config.yaml
n_layer: 15
d_model: 320
n_head: 10
n_kv_head: 10
head_dim: 32
d_mlp: 1088
vocab_size: 32000
activation: "swiglu"
norm: "rmsnorm"
norm_place: "pre"
norm_eps: 1e-06
positions: "rope"
rope_base: 10000.0
rope_fraction: 1.0
qk_norm: false
attn_scale: 0.177
bias: "none"
tie_embeddings: false
parallel_block: false
extras: ["capped logits"]
init: "normal"
init_std_qkv: 0.0253
init_std_o: 0.00462
init_std_up: 0.0253
init_std_down: 0.00462
optimizer: "cautious_adamw"
lr: 0.000898
beta1: 0.95
beta2: 0.99
weight_decay: 0.22
lr_head: 0.00756
grad_clip: 1.0
warmup_steps: 364
schedule: "wsd"
decay_fraction: 0.58
decay_shape: "linear"
final_lr_fraction: 0.05
batch_tokens: [65536, 131072, 262144]
seq_len: 512
doc_mask: false
train_tokens: 877600000
steps: 6205
dataset: "wikipedia_en"
MLP neurons of a small language model. Each row is named by its layer, matrix (gate and up: input weights; down: output weights) and neuron, and shows model dimensions 128-319. Each number is 500 + 25 x the weight over its row's rms, rounded and kept within 0 to 999. Numbers have three digits each. A neuron's up and down rows have the sign that makes its largest values positive.
After each neuron's rows, "raises" lists the tokens whose logits its output raises most directly, leaving later layers aside; "fires after" lists the tokens most often just before its 100 highest values on Wikipedia text that the model never trained on.

L4.gate138:504511478501448542492488488497506471486495471500508508516553481518494522515466471499475539483517521505499454499505483513508497484516494531505512541501524472498511541489486494531492517481498518511512504570511474472475460491536481505488455504473519506521528488478500509540467484491504475499478486536453477476473504532472510524492506484435444510510493559542520515516508508464521490525472490501518448493524488502565491496468465513483460554500502512516530521521512493481494504487474480523506594485487519493442502490507505520496483521472508556544512502479492516491515467446491519517
L4.up138:497494489492545522532516513504461501492504487448502523495493537463519516484497488520513502506480522559484484536548498497551501483525493462486491517515555484467501511508512464492451527498515546520470523501512518515471479542490474509500519542502478538465524512468498550504492506489502445501503485540505477490483499498523501485463487488487481504483540497531479496553497510480524480471505494493503486537496502526496469541498460500447503488523571553468481527469529480549463474505519471470528473471458491507523501479533494484527506492508452536508503540497471507500472481542496505493
L4.down138:469508466491513524511488481493456528505485482472491482506516526486489475459498543516505505500488502533493477543532508495491525481493468475497524516505541509473452526498517461527475506523502515516517489499544516489475488542474495545528516544453494502492512497510514513518517521514538481507516492579503483508505506466499505499489498526485505525453504510527491507555513477501526489515503502439539475518510473516508518489474461496460514492496517517508454512514507503499482526504519466468542502474514517518479518454514509501530547515475502526537481536482481516526499463535479486491
raises: "====", "==", "===", "Aftermath", "?\""
fires after: "\n"

L10.gate218:490485478525475503463529498469536507499544521563514529477551490512521497506503491510498476503472499461535492520474470508478518497491477498500541459505474475485491466497523518500516469460529489482515522526517484506463452454472507533508523506510506500459461504474477535491515546497527540530516491531523496453469500457489527465477448524471475506508506511517496462462517547479473486495508504504520505517499479491488479522463432492491503502502492519519515504492438498502518492513508493446546499499494484499470480502472469505510480549530513501502501481461495516475429479549516484542
L10.up218:520499490500475515547469513523492478460558514512506543475495534497536494504504468536523463487500507514532531501529515509492513531498528515472497498501522506511490454492476474522454477484550505508504509516544497476522446512506491482468484498525509473514492516482490484504501472502489518530491469464456521524523508439481530506452484547536565544502490484487498519511479505530491480454506504498511465492489533455525464485456504470562514436506470525481494479537525483515515505498539488487512478503487536493526489506463531471494477496494486512512435524481500503455470530414490513510
L10.down218:505523497546525500529530505562443496470536478529508511517480502523519483522480522536520503486510464506516488479508484500474537510483503476473507484502530508462478489542532463450471487475525508482515519509515483522474473484544516534492479461525485521508465484509503533566508482509521551496488510499478492499551481485482525538461468508502495554501519483491524505502506541516439495471504521524527487539504463511505484509492498466519468509560454504545485496541504524512451515528528502477532473505488468490502484533544496491531485522492522522519501490489468475456440485460462491482
raises: "ed", "”", "ned", "in", "th"
fires after: "\n"

L12.gate345:485529512519514498522439483476486484512502492516523486508510519488490519500512500485504497472492459502475471505476546516522495528494494483504495547507501490498513484521494451539536480471551469510506481507465452471525468523490517470515484511498525470501540515512496531491478482537520464539491483515467487494530533501510489487481512495485496499518458523470541515500523487478478437459509526500479463538471502448494489464466525464477499525510533527560545528544495499551509499509449518443513508541503529479521533477521555494471500481486500533533473517474498501540498516531523497518
L12.up345:521506485505543537521490484464511528526511508525484522481539498485491494477480486468467470514482489474478472542515476499533493481515441505459530550501496522532487478482517511499514534501488499469508493488520503474484480480497480517524465480468505479506533482489500503497482518534495492476483511499522570518465471497511471474502522476509503482520478482526518484486543481539464543511488532480474530527516444464494535517474500542528476515495550527557509491506501473495478455515494508510512507499472501530489459497455492484485432486491518508498501478517484498521470501473487477521
L12.down345:484503538462508519528490484447468465494508485495510516481494464481493512490499478521479495491471505539488504508501469493521531532497505517502501517509490500515497472491533470504514533478522470528545501514518479473496528500515519485473538484484509537488483481452444512464497471470531472484499483468504484507481537538517489496510506467480528526485525476527538507474524554517500482506497460532524500533491541510483505509532502509512500468538494472502498515494535504513526518499488520478546488490486513518519470498495485495481519558510489456475463481470399521542518521510537518499
raises: "tern", "mate", "tive", "tion", "ency"
fires after: " 7", " 3", " ", " 5", " 6", " 4"

L7.gate887:462478480494513505458481489507493478502515476525531558498540489509490504517468502519519538491523479493497530496491526431502502515519486512494510521465514504550534523550547551480476528505508471521485493509517471475479496504498458522498502522523504492550494519486502486492501520479531498508441485483482558529489517524486499505494491480511488483446484482517465516460505476527459513555491531515463470474483505460521501461516450510524486508496473495473484531553488526528490512472485501486510552526476488486517503511463498524495478554551502485510479482483521509483480490481472544518
L7.up887:524527503512473489485530490517455500543461502483500576501512493522543464513512524525504514505482502467520549523502463467485456483517495515543513487513483469499519496451529479482473495501510514495475477530511452525496523503470465532490473488557453529519495499488485471487494512469506532531489465527495497507472489462483522516514485490511496477497499494492494521480505546505483470544499523469495483487491521446488465509531478469497507481497516484497520550509527502556479523491489452499482484491512541515552491556467458457527490506508515485469513500489481510499501514481486477448
L7.down887:526453470524547483543503489463525531487520523530517493497497503515488477524517485467509478479500476458522478546488489517521539479544505524478475502504498493486428504483501499563489543510518496442501474516539498523465520507493507520494490498472504517511495498448492468536519529463517473501516478524475531441520523481517528457506516513508531485520511519489500513505540503453475498502468530514520542479521477475497559508529490519499497506429503541516456468460530455529492488508506487523495470539497496513485502487485491471527505497487497515484508486481503436510498491510495475508
raises: "ser", "ps", "ters", "s", "r"
fires after: "s", " ", " G", " S", "S"

L12.gate710:474519482481483513496470485482520442491490548484494525532477493452528497496504522500491465525475471522480496480478506494499524536538532550494470476463562461522475515460469472496512459524529497512491525466485506469517512469501505487507485506497505583517489512520498478530506518519435495505459502434441477510501494489468516526502493508504551491470422496494511505535514521511537478541501506507517466506504523497527467476470512507472515520517471524513497502495540492504479522526503537498524448475504504487494515538512499501523534528508527534492521470457493480460471503514505498522
L12.up710:498531491517477488489498469485445486507498562489442479545499523508506451510497497527514479505524512498522493438503494503474499514505486509500481492506526487499505533458512515544504472504534448492454522508517515471499505473527505532522526481504510552484463513474502506567507508465475516532486482471474540513475487499524453530439528510495503494495466500480501503501526552497511505497521523494551512544532493534552476552498532519430515514487467445467532510473468536529508529518503520451482484472484515517484505495468473469508518510509524519462518510471498496500482499489512483506
L12.down710:485516496512468525554486492496520542522499530477458507522463528432485488485469538473467479527487522511457450483510525495498492529535504453505512475517504521517495504520494559526551524490520510451486482478445492510490494478518556486503519521511475497533438522508518511518518464519543471524488485498535511498521489508470504474512536488494515482510506518474483507522547476519531522484529524485503485480498499501469502461524522486514487504510487552533528506553480503479494464468507520511491518492516492493490513530530479499520498512562544506516489490471476460513497556561472527478
raises: "ible", " name", "fect", "ism", "ed"
fires after: "\n", " Mar", "-"

L11.gate677:492461516472527490519501503480484525502434552512493484515532537485490475513509492490474478482490508454463486478518481430465531462500471517496485480528521521475483504504504534496477549488496527504523496527496467464496495490482460503500484524458515463507505498486499490460465516461508480476466528544448446464473506521502501502465477490469495554507494507520533529488511516504470514521474420533501485504507490534477527509493468531460477507519525536497478486485511552486500477533486484512498570512473470522487510512499484485501542502530515529539462540510472532509504477467475489517
L11.up677:507469510492531477533472510497543535497457511527512472481494491511497500491491532538524499509499503481444508486472496487483482480519500520498538482506514513495453469487446477487498492471498547473518487548509508469511478497499475512500451515510505485491480475497486511460514502502475515473514494500497468478495530542543510502508502487489514529486485493497493526498454485500458475485522430519497467514504510484519499502483529478501494461494478503476518460466518488500481508455493487483479509555496518515481473551437451488521488532500500504470500515470472508481520451500501503447
L11.down677:524512466468492503514447506476504519502496424503480510537551512477478505511484501526481523503492477547510494507523487538476496495515468485532466524464550511515519493529506510560499463575508480493552545522479514500528499481527532454499532446492474507475471532467465510467468494503517490439485443474473547512482498507470500534511511568471453491507478523501503454521503502534434489539553508462492483482509487489508499478514516516486462510511510466483514472480519494504487507504517512505484482494508542490483507521500520535509521550500519514507499525492521516459499456483522514494
raises: " except", ",", " while", "==", " with"
fires after: "\n", ".", " is", " home", ","

L12.gate661:456495487502487548472485496497482462527486508503460501526528495490503487560498473519492513494508523483505427537500516496469495496503512499516503528462494486501518518527494496553532522508528515504473480490505471509499444501490490545464509504550517503527502476458514492532512538513485534450466473535453552508503558525495486495493483478499470498535473547528499467500495520510464460509479490480492445524471519481508473489529506506474470508532493523476514477521524490496480521465463526546528536504512459534486485517512490506538492537500528488490516531507466523500456449493484515522
L12.up661:560523491477550556477519520529510483511474483503521520524508518464511508495471503498466505503506491510486459573497527486551513484479515473492480490471479497460512469511534431517515496493542494492472532492474468495513500474523540487516521515508489521513489497482538489522514496475491516476476508504481527524526510462529478441503505482533488505518487512506503469491512499508531486501523485530532488485489479503513519472550481492507451498513512508492476516511489515491506544469473537513516474499498495512497508486484449510593488525507504503504493485503481535483482493483546545491
L12.down661:497463509487450516484496510484481482508501477493551480478517512472516475486473499508508527499525506513515518510520523491483523496460483491516492482534503482504481490473546484491515482493495498510510486483504495493505515500492540540512499483465467465503498505522506483502495499505493472522506527494498501492462498506503501519514513512515497475465508497525514511519473504492484449479494493474497469484493502538495481485479496517482475485479468515506491537522486504493490541480511517500540505493484524530518507490490513470617529494482501480495507486485525489491513508522458519504
raises: "-", "==", "\"", "===", "de"
fires after: "\n"

L12.gate411:482487489495529486532465491512506514495525488508541474505493521531478485491525472483487526507477518485507506465443491506471451545452482490520472473551493510491548518507498547551495480429495492476532510501483516507501498498494495465519487522454510482481483483506508515504535435568475520506498503548497509485517502511489526503487545483480479473509528473478538478523521508528505505501507504509498466514485485481501472444461501536478472534517509506457530510487468468538521511492508534489548513488500512527494530483529530505483444515493497469546481472482531551498536477501479489508
L12.up411:502522474467472487530477534464510489467520472499496517539519488507488496490557481493537472504483491477508489443477482509537515463516494453496496523516516524500512454506529528481474492516481501514484526508537491485482517501515506516535516475498465529501545515518500472518497468520480485544545498496476490522472543463496510489530462477422493495488526480504525525496534488465552465487500495479494536529502493495493490494528526498493483528509499488484528493467483505535490522479518510554466474495499523504529476520505508545547508504507476477535492459470503500506536454508535504483
L12.down411:473491493474558522477523510495515508479496539470471519497518490484496492491530526490477516493473495495492535482492446514558556532515492488488523479499506522473486507502471502532537508497445506502498530499472475485511483453508455498496507475470499501506489497460486533516522512473486530537507490497553534544561495521522501463466464513511481502505513469480518487520532500483468539484465510418499497519545552496488475530526503522502549510511517472501501497494494501509521488457518490497490506513468503474490483504464468484530505520498497503521522485504501462475496465499503518499
raises: " the", " those", " only", "ed", "ers"
fires after: " one", " of", " some", "'"